config.yaml
n_layer: 16
d_model: 160
d_mlp: 448
vocab_size: 2048
activation: "swiglu"
norm: "rmsnorm"
positions: "rope"
qk_norm: true
bias: "qkv"
parallel_block: false
init_std_o: 0.0
warmup_steps: 374
decay_shape: "linear"
final_lr_fraction: 0.0
seq_len: 128
MLP neurons of a small language model. Each row is named by its layer, matrix (gate and up: input weights) and neuron, and shows model dimensions 48-143. Each number is 128 + 32 x the weight over its row's rms, rounded and kept within 0 to 255. Numbers have three digits each. A neuron's up and down rows have the sign that makes its largest values positive.
After each neuron's rows, "fires in" lists the words (lower case) most often at its 100 highest values on Wikipedia text that the model never trained on. A number after a token or word is its count.

L10.gate218:106116153085133132185140192143065144041118148103122153180117145121132099110114055113166140141125120156064131150100223121104115131127105100081132059125105084178077160111164140119148108081140144103099139124166100122115138108143087186131155147181166151136132076153134160141141116125192120142
L10.up218:074140098077149155068121130161117076093109164153114119128100109129141137079165099087159164089197113115136155096174091023143136113112150160168058133143134134106149164170102122126109123086165162130128091126140043142182191120087103144115152130099186073166149091158109149128098183122133183081
fires in: "in" 33, "during" 20, "among" 13, "early" 11, "won" 4, "of" 4

L8.gate166:137142179095138059090129099155176082139141163177192108150141130089109146102105143150138106169157098146084126104095140162105178130191046120076161146153124142102073119141145110119148121195116121148098159127127146199098117089122133130087130120114121117126148085171140178139081080037106127137
L8.up166:147078154126128151108087156130099118128155172136188129169123116150109126123110116172153143127095086120128120091141136103120144144210092163135155139119064142138132090129140120117107161096103089142200127093101129131111144101099108124074122099118129157121121148103141159173093113114146155116
fires in: "career" 17, "votes" 16, "established" 11, "early" 11, "estate" 5

L4.gate24:128140149131169162098204129077181085140129130115129099109150091143143103151112065085097140125102131146088147146153139172113091085083170202108120128149108082139199124097133132075165151176132147153137158097152107137124054148091109109104139112107106127127059147124102135199136155196144096148
L4.up24:114146114070145118095100083086100166158148131087123108119165157067116116102115145157156136127115084161101114122105110134107138140110158093152133127120137174077136145111092133116128160116102179094154140081139178150140138115153142103164203123118142166198148135131156144156153070162090126175
fires in: "which" 15, "thomas" 10, "approximately" 7, "that" 7, "important" 7, "areas" 5

L7.gate233:177136108138125078202096068089069106082127094094096098153114137129103071181148101118158079133119159080167174203167145151126130129109143184090106055153063084156111094118121205081084085183125118097146105124120110091164152162136084154090162152123148114117162122134149099148103161121113163154
L7.up233:118146144155074087105097145095106180166102139147137105117112164104102126164145120170136107114102090109161171118151116099103106084154076165146109091211119142197145155084113200163043123131074147109115111134144173168139152121182103142080149152112072117130116150105128104136136175049115154136
fires in: "at" 61, "as" 17, "of" 11, "joined" 6

L11.gate67:137111136135167093150110149114089082132104108168192103153097157093103119089188173143147147085171123136159139128107135124090159109113084139125082116165117148139054136149169134112151127121123141134075136160146108049094149103095105164121129136159096108097208093176048137092097144151149186176
L11.up67:091123170145182122094135100110104161156071129113164219108140096141125168104112093120145123082118113116160105142178134142101114181179156168128193107128086116101151152119141179130102129113097215129217156177130179082137129069069111138169120135141099134159108142092169107107078132133091102107
fires in: "of" 66, "includes" 9, "among" 5, "are" 5, "contains" 4

L10.gate359:094123134088094093100107147153073144085121138113104106109087127088127105103089181126101137177123097123166117145160150121079197156144127151102114113148115142119132166139147175154076124193134145110161101092156094200191096160123107080127113139176178152124189112113124188110148119112096067135
L10.up359:084089106113121152091107151151122077080168136072152124095132131105091161097152145141130090135125146139182181085181115149122099119192090153128126109124102172134106153128168117180141136125174114209145158139115134148118144154106137097127118157166102122116136197170105161110142139168094162123
fires in: "early" 12, "that" 11, "top" 10, "type" 8, "any" 7, "this" 6

L9.gate164:134128135103123124133069139145128108078132163164133062135147116104108204061189134095119129076110138120087124099139074202123114135084054080076197154143100153167160159144153192153139144130119125091200092138099119169145093084112120182087067156100137058167125112130153102110107120117192107130
L9.up164:169093139099110118155140088130108127113176134167108144148128174182154144143120094157114119106131113160070119089065094090068145129131121151187137188095107134129143128114077075172104123133142060179151135145112085101112141189114070125149132136144153134150108134136149190116156089150125099151
fires in: "he" 25, "who" 11, "different" 8, "com" 6, "central" 6, "most" 4

L8.gate361:097178155166116095123140114107136119086106136097136079086149070167131164136184157142158136166160107072141161228147122157089081174103125127133117161132140178159148163151172133120165092150150102122125091075121090149142128153088087112079090134112107178104136181159139156140161121126157056065
L8.up361:175143172104166090093134145123178111152181087119149150157083052133111116197198163128119116192192145123093161125115111090146099143091146137088083069086063160121133108119089064095139122169155091110148152168144114111124176086151160168133164115119174112193105157167137057106125141201182178158
fires in: "it" 37, "work" 14, "long" 7, "works" 6, "working" 5, "using" 4

L13.gate152:151151198104169079131097194139167124069163156063147093114165172097125123104115166070147142150129115087146072170132159145132112158163078127149167149145073158122179090149175164123111149108065040149136147116157164098123061144174092139113111087178166161145135088100104088139084120142082128140
L13.up152:132109121137074081147131163112164110138186167109113099149126170136126135155132165117216080196143146104108057086148097169188136103049063117128115138113118151148136122118125126097129116144177138155171160071109119089131158109143129181103136126151169118183147135086112109111130132144122070080
fires in: "the" 52, "his" 17

L13.gate357:136109092063140144111084106123086129100086101162134103129093169117124150060086128141137147126155160101084095162087167102152096131149107184115120134062127107110091190167123161099094105111144142173129107142124145140218085088134118113161167167177115139124070125094128128119100139154098119096
L13.up357:123147125118106131144104112167046179112109133118079133101134109135144141052095116130175150118169092129116178129156169107130075183124137102144148096137129125070136116142179117141088110067166131127180123141093110088185129053137073161174144120143112104100133109076051110092147094109082158148
fires in: "by" 23, "during" 18, "of" 15, "to" 9

L7.gate29:113033132123176071090135096188100118118110100210155091140088154154214181109104142137134143110131142114163089114138160117141158103152092155133171127085179162104103153161104131164183195166076138129169200145123173127151145162118133169101188116146148103194119151157133123159072113182119130104
L7.up29:092080159149153144091072209057126068086117137173142207186100151114124124143108198166150109126145125118105161131203162183154124099094149128147100158114106159134118101139100067128130184093150129110135168141172194133125164112107166113115135135100104095165123159150102112154164175105100160098
fires in: "first" 42, "second" 10, "only" 7, "then" 5, "current" 5

L11.gate395:129081159158151143104109158111108157114168109168121119090101165083186127031167142108139063089148126117148100145101103115140159152121155102146085140097090192110099116120129157096199147142126111117116175159136127111152130191096180104123136139103151164102168081181051118087172175102051148173
L11.up395:108072130076129130099151144119069171062133210172151113138117092119111140050158146157091129134114127110162123145144198075133120097144135103127190126134102092107087086161112092124132188154135100166083091212121083131106127160066122141159132127167176092123135170148154084132098110172162169138
fires in: "has" 56, "of" 14, "have" 12, "offered" 5, "had" 5

L7.gate42:121136140142113129137158102098107101144116143158175068122060059119172102047158124123199145135075132185119150176090139144099140120191067082121144145167132185128145128078090152143148146159120210051127142163106126165130132152098190159068151114137125138143117140116095162129097137136120155155
L7.up42:145128125110151151166117113120182112179053107062127110134104158115156102098089145144158134111108076075094120156110156142141145178069138131131083140123113125084099077148062121059096105145135155052180153178121119137127132140096147116028147113108093165125080122128076158123100115124135159132
fires in: "from" 70, "on" 16, "at" 12

L10.gate412:125151142134157093117118148117109122071127119193112150114086186103158082117141123135131163191169144190090133159081076118162141066166164053130129122063140168147122189130086139193131110133117119144138108155128126119124105153125136147097169129183078141112058087133099103171099161145145139071
L10.up412:139125114126095133120153127198115120085141109125119133137082124080152071082159121143099134152196118158092137181134073135151188069149133124127075137171119114131148113124088207175135133173175194073096100195121138078130217182148110132056090085152126103124147150083084145149159132128112114091
fires in: "war" 15, "years" 11, "year" 9, "period" 8, "months" 6, "month" 5

L10.gate324:135118204125122115150083119145108098139118119148135082149171178129138093088126138145119162092132148133156148146114161171163102142145090132045109123130144154177139140084114129157110141118099149185128056117156114126109144137105127143152116095150130136107116145119069116183095182127102140115
L10.up324:124142071118134130158114161141137152147117121150164169113139148115167063087167098102157146101125093134123109100128125179141145173130128073117157129104131119107179109122156160176113120148149111123148112163125147196194113119128095114121149097189137127110102177111125154155106106075082098148
fires in: "from" 61, "of" 36

L7.gate205:160185168120117123118166119150073140090117194080147117134161087109173115140088091100155100130188120124117187160122171134127131180153151160113110136077091175145181150152145176165148150088152117128150109163126083144165136101109105202057143129114139127173059181208085147138100154130099149096
L7.up205:093121135107127117135081117099089167119166118131153154162185198157137134130062053142164096078140165152118180148138144094147086163136181124115113130139062098112087142098130142127125126070154146066118116117093156037101146115161121139086109135130160131192111195144148182111115084182163142141
fires in: "during" 41, "of" 17, "release" 8

L7.gate254:081128121126186103179075121162093103109191078134125155060133140161150116140210093084101130091158154121108100198134148104067091177150097114118076119134118145152151116126102118113187151179122163143107136115143164111115108075084110088102100094113153162090119099137104122137145135154157163115
L7.up254:063105132124093085067130158122140125133077160169076173140107182155076084127129122148157152134089149112110085138198167132098144113132138149169180090163109153115147167120071134111077123137146165173140141076148095148159107134120161135154146202114141071152079155113150134126136148133182123095
fires in: "who" 67, "which" 22, "that" 9

L3.gate2:124114137130113201124116151149070134157134190144104118088052139173182093102155131178132126147135123107113110144156132112171154088158127072115130109080119115147144157115160124141109159119156198075090080169131112122100064129153144142114144148078145162141139121132216120185146155120058120169
L3.up2:113069105142134109103102137155185118189026144110113160116126128056115023084128079126164134118137139116077154113130106154107111112162146172101119152162174131132168090106136146117167129149096155144119135161118149151073115098127101156113140139154191135223144175153136139124149118100119130128
fires in: "as" 17, "including" 17, "of" 11, "though" 8, "with" 4

L4.gate318:101112157109062120116088100198120138171110122163100167121156147159099078060171094152054129047117108148142151097138165183100105152221104121111142078182166133184144126097129141155142136130143124159155110121142144092160074110111073132089148152149158151162112118119106183151102118191100114172
L4.up318:158115146153114131060172170131132164169132122124112135120136160131134112113088137097115194113105151126112181159138157159129132127147100083125142203091080121122108153135108131119127157160120115150111051207130202113112163142138117167218114153110169179077156106203105184069125104112144156146
fires in: "of" 26, "association" 11, "assembly" 11, "associate" 6, "associated" 4, "drugs" 4

L4.gate200:164112115169126128120116147088100127107080100099144137127077029155185117078177143191105064133141102091117116161152108111100096146125134070086086093146163162181128124114126149129150191154157103042104108133130136115116188110129154123118099118135073123129120156153161136101137177176109158154
L4.up200:207106165198088164079208094124147107168067090179070147109106113099080111111149139111128098124099124106121147125099153160103178147178144123131122112148063097114143124076107175161093096145100143172169150124028130130127152079093154170073124122124167128158155121144103113159157162119187128146
fires in: "at" 93

L8.gate310:080154146196144124112122116151073134142143103147156115190059152067145100074172126132133107143119109140113125162155125166108169119210115036139120116161145144093052095192127123146138147195120134059136102148153138180125153110130162213100130093157106120112108126138082208139148146137109154147
L8.up310:112141145155145100118089140120144176084053057149164180065104121106162093127187060111169114108155089106190098114102136120138141152158125131168090112062126154077111090124138095091048144126032128120138195157148156125169128085057129168129157133129163084071147137106119147087127135131165176103
fires in: "center" 16, "result" 12, "october" 8, "centre" 6, "january" 5, "driver" 5

L3.gate151:127146136100074104109102144135086163195106130081188155177105125102113115095158152107135106121108120112143128138116206096092169055206142157126106136106109139189063141137125158135122104124079112143097060127123089141095095066131166150107170119179126181059081112077147092139126184138108134101
L3.up151:133126137160126123153132073098150142136113110089119096151086116079110150177147106141115084093194133135089178157167073133120068100109153109104133166172096124166193102127102132099185183111134130150122141175083133086093132098071113097083107134168134146114112152119092157151146139140112119116
fires in: "by" 78, "based" 15

L13.gate387:105048143173122136166133153095157081082126183164149111169133129136138139139182123112130130118111129128186135168195103135147213090150183179128164167187127167169117171105124112206138177105095137151105121088078086148155062168075091176091109129091135143126182112103127085195144148111108132123
L13.up387:130135144118088134119091125104138122029138132132078117161157147161051149112085111153166042129137128175148139117148091206102065103156093120154097094134118182128151104122088100095104157170130118115151128142169122160127117145160123175215182129176102074089152116139105068115098056160092155125
fires in: "as" 51, "see" 5

L7.gate161:131121182034139134144175189157182133112167115134201106150041092142149102134094164105157111120106136088125109106190133139148113154109147141169176098107090145144175081144087151115159115119134088122112104113108082141143133146117124120129090147159122118118145085118159142115166170086166179127
L7.up161:105149086159072112125118139110139072072113156127129095130112097108133135120137089133197105084110162162122170099182163079090109142089146182138148150076139105201125129131146174145128162183116214150158124119133065163196183184157121107079159131129139091158156117139155082097160155103158118103
fires in: "as" 19, "is" 16, "was" 15, "also" 4

L4.gate40:103137105072189144103069159110089074101165160157116180133110067123158131083183182127121101141112136100148111115073106089138170074152095102099125156119138110110189108135135129089118149160172071105173125135133124186178122194098049172106189126137178149119173143127103165077087168155065085130
L4.up40:148106123120121095148186162190121127137127127133093115149065136095124124170094125136127139054174085083090107151130081132128079146109133133114114121157082136155126170132158100137215096112160101202097122166099150111127164110157194164090144173155092152167090117083165137151140072078184152056
fires in: "can" 36, "although" 13, "may" 9, "elected" 4

L10.gate306:112120092073131170094199125107119170092135132165144138171119219184125126206104101131158097198080135124174141114123095121130153133155118150158061155119158101165125146093182105106163134143176116091129126153107075134099110151138114171074140133194192073114116111186133114145123129140147151146
L10.up306:099082126131194085150132178166104135165077110054076106148136085099113120059076124150132124191144128178159119192054174163146135115094108101074141123147181144123130121137078096137094185110102127137156077129122136112115078177159108184150105139169109157104170116116115118120144082168106148163
fires in: "became" 31, "most" 10, "remained" 7, "considered" 6, "becomes" 5

L3.gate392:086126172142164151173150176125112125103159157153090116080112123088155073177156149122153119112134174175140107128151105125123168155066161150090130157182168147105084167165164154120121135204074170130078089150102115104123103125063119105089130118160142123164164136187131154126115116117110127153
L3.up392:164146113117165155129040116119108092145104095158105111179106067148082122176157039097113130123158122108139121161167102134153152090098113110125076170135092158141189057175168146162141137142093158053132097149137134119158122066122131045193181076143180164137119134091116139138125165093097135202
fires in: "of" 26, "population" 14, "victoria" 5, "actors" 5

L4.gate283:142087196140163135086135151184092146101174127140151099066130074149165124121112117134135125097083145202182171121155109150136099169162118084160149153123120147137109139139133141114081136122159030123133169138121120152196175117113102108071167157126189151085167066130080170168125089107167128080
L4.up283:150112150100119208062140044117156089122168126064157150061085095108075161149161092071126133175121142168122140083126190187159105188155080147115144157182152155089116129131128123040135161115143144157137165158136175202139137140106085100113106119144164153167188127138117136112135147111125131122
fires in: "early" 29, "late" 17, "last" 7, "label" 6, "instead" 5

L12.gate388:102183134115073120109164123082162149134152146101090106114117117104186127123138184144144141142159083155090142111174104132045135163118114134097181144155100176127139120172095123123166142079088097150152152134100109075129084133185103162127149102109206138179116088139174160180149142118113159097
L12.up388:103113137187086122138180109141166120113164155130139157131154090128167113134127145098108131121160122168119065105137130164082113113131147142196153144153085141132139143156144121089107118124096122108124138088139062080142130126137111226128079144084124077139138188125137109109126116148146102122
fires in: "the" 43, "territory" 7, "category" 5, "usa" 5

L9.gate20:103127149156118129154174196120064128105125160185128098153132123164201151141115183128150122113142101133113126132111173139182111104218158163090167120141119090153148108111153132172118113163170124198157099101122085119171145169183139112074116156138133084150086136139119096112124107129117137153
L9.up20:110107097122148137108142125129074149155109155113147089134150150129124137163155147173093168174124093149127160146153129168185122162210144121131096103128128112133124124122136110215130123111147061158121110148181174161163107155149143089139137093141132172118116144165098129175110091179095107155
fires in: "general" 19, "genus" 16, "given" 16, "gene" 6

L7.gate266:114166180094107114128100122185092176135100152164170151117100120122113059102175149092192084135084059173141168123094151177133128116119053097155116114133165118157094161083092147106204137148095144107146175092102141160150113131142154182108205112128133163148184069145145186158147155144103110095
L7.up266:174179137066115169061128081169126101167105171135171144082097084135080075105184133136148175170113081147125114148065164096128058141080177148118166129131131155129080127111084064105147149154124152124119159106148163150141133132102177164159109157123082166087130192118182142184133104116133175150
fires in: "after" 45, "before" 14, "when" 14, "until" 11, "while" 10

L13.gate399:066109121114150145143056129100144059102138116133107107200056121134117126083125080093145183104114049123112118122128152212157149096111147124082141178125136148163069141073129115102136089171072139134151147171123125164119146102137071173108127115110121129156131097143132116129140126117156118140
L13.up399:122153152156139117164113137138095150152124177120165149146117177117107148198150096140137127143167136172144155105168152125136197134160105139207129150166152138104105110118071141117059141091118137125124098104156073119089073116127096131174184092093082076104188073131171135096094129126105167142
fires in: "a" 37, "so" 10, "because" 6, "how" 5, "as" 5

L4.gate18:074095122102182164147115111109094132140132198146166117150084118133179169145156133112087126166157103113166097130124112084155125169072064093099098107122129161148145206108127118180137143185174130123184100165109130091091073163109124142102185085108118115130129149115164188128126118114116145147
L4.up18:183174138162126119163162161143136095133152168174166115185085100092114129115165120122108113149127154075146096087246157151120138160160075139130098102190162133146165131142138135118130142127169141140122107080084146136147223133122107128138082198072094116092119125176153131156098128052106159085
fires in: "can" 36, "may" 10, "not" 8, "will" 5, "should" 4, "could" 4

L7.gate91:097098121135121090141097103122096106093092173187176124140168143154186165125140133098171174143128195104086090113176133105106131159107096116146091118080188123182154096203129112163148102136142100131181100119107122150181148086120130169126102164090147149138108158152097066182095157147120127084
L7.up91:109116107165112173127141117134130122128088093148108115098084147146181164082102101134168144171134066141191120067130142145206150159109116099135096131203114125142089172045152135149107121135108177116115120098186156122183172086130149077122078148101084112124112178072128095153124215119121112049
fires in: "later" 28, "eventually" 7, "to" 6, "before" 6, "brooklyn" 5, "then" 4

L10.gate283:090140086109152043062078140142115096140143165137087115098096089180127097084126164124085127161122129109129113130082129168146141151175106136143128028129167097125156157147131166104136129156139200156105115093048147130159091136104100107080136161141118153089120094135175141156142135116176169092
L10.up283:101073118114096115156106135133075108141128087085111124129088152141087155133142126158166138081122132110085139141128211155130101114113106109138182135095176115112153083152128123144079119182176161093163151122158131041087141103199106103143116148136131040168138135070142092128153133109132076097
fires in: "who" 37, "all" 21, "you" 7, "alliance" 5, "that" 5

L3.gate129:126142143112158091193158079149076142119180103110084092115152098175185133102167112076159147176186137149144102148131053102116174128145121177112161116144130209102087133120182168117126117165104141105175161117142123153122110096136110147154141124149169134216132129094103134150130086105165147071
L3.up129:099182113104158145162138150118155145146127100098081095115130129090161171076112159113116144165149119156176107139155077163101168139105146134089157113181102157090066071096152149103096112128124158076104144097139126111113118130117095147113081146138170163175102131099169093115138153099149145087
fires in: "the" 87, "theatre" 4

L8.gate53:136104169076153119123136126090127077153108157132186153072123153141141086146140210134145105068125087106124155135155109143102086161161145138120171115089134207081163156148120149128145108123189134101095142130089122117099141122146182126132104169109159107082110097137161123113144171135108101085
L8.up53:185168116160128128146083163091151160132195160149103104087146140140127153078179162142173154153099112100186162090117140097152167133114131120098142136065082167098166101140037111159187061081116177107099121190110097147111158107072192044136119161132120113156137100081148175147121133130113172118
fires in: "it" 40, "italian" 6, "ottawa" 5

L7.gate69:115139136165121134134159098162083114086133129132115123117106126119103134127133119080141129134113130197099107134105149113160105145213065163075217107147117190128135146138156093127089135099137157089133093158147142201166123051202101168121131174089159095150106151106109174164106117099101133087
L7.up69:152056143114120119162134092090164139069156147092134169079178158140073103104195147134104144117080106092047089111137193143132099140148158145082108087202152139146126171159118121064115073106079069159148139099130118078146152121141157145114138152096162148144115114094086184103096098155128170122
fires in: "s" 16, "of" 15, "radio" 8, "an" 7, "a" 6, "clinical" 4

L7.gate378:120158152090174129161075115157106175118161112143132105085162125140126128123184121134148196110191144148154137109124186097145173107179127089143012093147129145126095115096139160157189151140113134103176088103119153167168170148138101118138121127195149152135113145094108146178129197170171157131
L7.up378:121121165145098137211150139172104126099110092134180091129126084075157141110085153105152152124168150153065103102117107130138133136086139105102130140136149137126178149159125107121134081120098148134046061090146153190133122127104163125178113174100089066149130197122134199110178148145055148146
fires in: "until" 18, "following" 13, "of" 13, "during" 13, "season" 11, "after" 8

L4.gate179:088115170093190131133124127071167119127081155128207182181078090137159147072126127104127091197160133143090110171118185156110089149126177097120047101121151120070156138065085146105081120092120109156128144114163114148179149090122123159097122092107135133118180153107090139169145149109141132111
L4.up179:108163160067136098130124129158077156112144090084122086164184124149105110105171138107117071111182199126164173080198116133112068127201140125117180162074156158084101141116105141142145145133134190108128095147150108147127152149102167109142169094162190127105200117114142093137137145100130139104
fires in: "began" 14, "awarded" 12, "opened" 9, "completed" 8, "closed" 5, "announced" 5

L4.gate250:172158162121129106134191159131110140122171083159201108135107174144121147125146077065141120118106146137167136157075127122103156118173111118122095100074129167111144092153107120146094141133168152096167100108114100178078140087202150152159107201176147153091093102206131093129127157113100092100
L4.up250:146172101197146132155136125127175066148128197162164115149060142124179103192148171141130134131109112150086059118091141137091159136134160100106091112159118126075140071161145143101187189125135156103093126140109126129133117134170156092160141105166112180112184108118050132122042211119157126194
fires in: "used" 22, "held" 10, "given" 9, "provided" 5, "decided" 5, "treatment" 4

L12.gate145:149136109122179096083115129139097125134141199158202054130111187128188118118129129089130113100097205114166151096145144206119165151151080079174109185077139115139052106125182113186146106183150193196130121125152173089146152119152129120094149085127112092105123132089105106134111144141129150083
L12.up145:125110167120170074048101133135118175131074101167097109173090089118168143147117092159187193115084112141104126141105177135187063123094122154142164146097125173140123109130129158113163159149130135099068121079092161162147168149149130112133097124078157145197157111131143097120142125126170197124
fires in: "when" 15, "later" 14, "after" 13, "northern" 12, "was" 8, "then" 6

L3.gate366:119206119136114142106117102183057067131192115148094104130097109089154161096152166159135091114159108161146161166139097118182129120122092132098092079142160115142164110114142147183155176121156132070140112131147127161139162109119144095143124118063183120112114120147148170082089102175111107136
L3.up366:119085110136114132082109085151143079102143125161141145161110101059138157121187125140132130112092147103132141134163135144113146087108145159105121158111150130184146137145107120113158135070179106097194131103152116149142134154071113128113123102125108108112104122124072150098155176091071188172
fires in: "of" 63, "london" 14, "current" 6, "under" 4

L11.gate292:114145171123129068129122172166082093096088125196145137096096126125163138121142155139157109151192089145084120170153118160161172124158134138142162098173148142160154158157141145137191178152116123137131114078101124116190092133054194090083113174181137139164102093138118141167101148160189128105
L11.up292:143133090122137130142165117146105068155063067140160150137190075131176114086122133082081076082146141087130158099114179172140137142129128148091152164166113098151074114102121137192100151208087125124151146145144150153123152179067102118124072129140163137156188115155082095119097159067154142164
fires in: "over" 29, "under" 10, "middle" 9, "years" 7, "year" 5, "high" 5

L3.gate307:113139190121109140160161138127142105180179146095139120129141110088116143141191090097124150139127145056112150157141086128130152104128116186095053094166105098146129117137192162175138174101121179126092162157135134147110134139095124165095109121080146167135031175096158089129077115109098163124
L3.up307:125153113183141145091107133140116112193165110208099139137118172125164197139150118177086146115177171116113165136173158136135142181127118139100118124159171148112131148174108137072104109198185140084133042132135107085120148189129138097179151114113068133102123125139106156093113158078095131166
fires in: "of" 98

L10.gate251:116116114129109156133126180155125116102122108143122147144145123115159090082146145134097112181077157096124091134178143234108154137201089141074096077142132152190163142115153195161119119143124121179130112181100157162140147117129113069133119080100121136165126186139119150109166141129113108076
L10.up251:173159114118082079142106122118161120166101141155125136127112095107143125168093154130089157151136110139154110145135103109133123069164105154141133044167120122158103089088118075102130108167143114134135201121074155199112184169180150122099129111154087108171097126169178137094137122208148085126
fires in: "thomas" 11, "third" 11, "that" 9, "those" 9, "though" 6, "this" 5

L12.gate174:062151161089113143162124147127129119100219180146154142156190129165167116167168153113153105122181163123169130185167129148130139188160137104101149170153111117099158134139152126134174134118148158157171088064060107108151065106141124179101118177174147161180119136114169170182122150088143172155
L12.up174:150134134138122125149146147126131155180116094122153064109135118131103124089188150094141123129135110122100155066104117116098113164075177178186175119128138158102108127087125116147070158152190196096160076181117068154158186134186156127129153141125153130103091161114152084153165164130070158144
fires in: "of" 30, "to" 11, "i" 7, "without" 6, "if" 4, "its" 4

L8.gate422:158146167072133117067132100169114172146112128156151106111116171126134126143190117122143132164175157136164100113084107155170150166133137107193112118130170153118071140078105158165153122163087134082097136114161069117155177125145157163080186100131146119137214152155171198114162146101116129063
L8.up422:108109174115197173167140163109149086124068113119175119139151147205163090131098118141140121120143160119104189105166140095109104153114112173072059104103090113082108127105085099122191176181163136117129103136137122141102162120125106097193124183126146138157102182141094126120143170117142119067
fires in: "during" 22, "died" 18, "until" 16, "of" 5, "completed" 4, "opened" 4

L4.gate377:066105142100115160130140115128086146132184126119114087121140145187135193168088121142152137216111130195079105160172142169175095077122113180103154114121115170121143157101138162097141169097161131127094119129134098082132169137145146078181086130136050129147118119135106143122182134142156153062
L4.up377:123120092100128142097152114094064109088167144132067095173086122091145135139124122096143182082097098117094126157123136120140101100125117114156063156088068086136178149116091143145111155145116106149191084171157146074107111085162086123121096156133078084128104122131149095140124139144167012094
fires in: "all" 36, "those" 9, "some" 7, "allergic" 5, "alliance" 5, "education" 4

L10.gate130:155119153087155129146073080128112113125078118169172097184122075122076117052143139059132160089144140107089152106133134115105200168142110086153136127154198119172026154171099148093118107142083142116156078162118080124157116123140159151151190146122091146126162155110168215142112163143192136127
L10.up130:131133122081125112176150131066070094105107127141162123145138147135137152093160130103177173078155099113174165125144139135199122159141093155142106102120154149136132121071093069061152212189237123131111158106071108139168125139120135131088153128110061125058135117138139154175116091136103160127
fires in: "during" 33, "since" 12, "after" 12, "of" 11, "until" 7

L7.gate306:141100202157106159133130110151121132153125151129197106120070163107098131138232112110135108150182098121120147155091143126183166110141133149135097115129150153124104221111159116085164109115115118144094156161117075128112102102145119133127163116078098124157119062158152088107136097103119160086
L7.up306:108146169135085144116102077162185092063110164130169092150099139146131143125129101118071095044149129163096170084098200147120127121119135166108137127167109165124139187137098131104147134152093158131129115115131058109124085132085139117164122097122071163165115107154178137163133137133069186133
fires in: "by" 52, "under" 20, "belgium" 4

L3.gate6:147103138111179094110129150149128049059148107147134145154082124170139137142102182095123132153118163122097177137082139127178116154121125114117140105106131154140116164195165125136091164182080132131187088130126104185180163130158133151133124210144136151162135116141118116133149121145130186115
L3.up6:140097161173146127117147103140134131153116178177179102188106108099096182118191119096170068167116127156133063123182148149164130163143159085138122140148186129142133118127121140127046079079120093121127134155124126169103120092094134129130080181156093102117153118122164151132105181108186111166
fires in: "first" 32, "only" 24, "romania" 6, "least" 4

L9.gate1:130148196139153146155113064106056149120101131081132140115104091095138100158115094101166108152121141162136140179111168183126109166146059151150109142186135102191133117156146143085122171100131121152141108132133092130170110065132136153110094147138136105120095173118152137149093133041168132140
L9.up1:080099160134150132101097123137134137146138112123089083118110157108107144097115223143111154164079097140173132120106122152171111143100105091113108038139148160132078113140107151155079104056126130142091090151193175179198147094084185132114151139136131166090172172139152142131076199105109085103
fires in: "early" 26, "late" 14, "based" 8, "high" 6

L9.gate40:138125191137126125076170125121087146137123154131157107071154090137159111111163088075195122122147135147170131204143076109094213106163159121143138143096140134121163126110215157176100165134135143132129141122063142120150129103106139164074128062138142135151131176100185148134117121059089146102
L9.up40:130128105102150181105113121225126159136102120142136129190158151114114109142123105113140110173152144088166167127049101166140098116072061093199154109142127063149135150107094167218145126141112126101177164151145177124082128177154144164167124101102175139116121166089146072107161167124125141136
fires in: "of" 88

L10.gate35:156068145131157132043135154164137116089122116106149113138143196105135113135150141123168144120158151158131134114169146151142134161142152149122124104078161168137071183059092137123139118120147167173187045100135073129121107108138085145164154147130096106170102099102120156133173154106150139134
L10.up35:123174104150126170075120071135145138085078121139175132099157114139061089095037134124153124125125132160058155115130124096124125153098076138112148118175100134127110123140112123127082100174161116059126125112091141123126080140171180061135146145121123093133149126158152168150161166120158140154
fires in: "and" 22, "after" 20, "wrote" 10, "while" 7, "before" 7, "during" 4

L11.gate90:164175132138105120132053086128116109134183127131068161127136158111168126151116121092153173167143133081139080127140149105125089181142114125171115143113171101176163183096118158121141060099103084157128057091101109117176117130081116104130150135092173112162110143106155212210067115079145132074
L11.up90:152093134117158196085158157138080060159074193128176142120098134086120078091147117108121123126099121137147169100109082167151098139146113132170100115153113088147062130090119121105132177164173107160157127156135095176135171151130111156154161142138116163087129141105133199144104062116166150099
fires in: "early" 29, "late" 11, "later" 8, "since" 8, "to" 7

L9.gate432:087095177130168128141130146121084097088147106124108133116115066110163144097099167135170159128124119134114119190122202174129137145145131197119147101129197130127168191115078148168224129197101146154096125139063135097082168127123138148096115055173135120158084112127149132150143139120127155105
L9.up432:077158152160135131095150068157130116115098146099109197134036159100171129109095118118109045069124135093078158151174195096156164162102162078187130085170106128143105177055092177137122118143068117161180107145142139160152111068077145134102104128161098085112091141149095135158146127128177129108
fires in: "at" 61, "period" 7, "permanent" 4, "percent" 4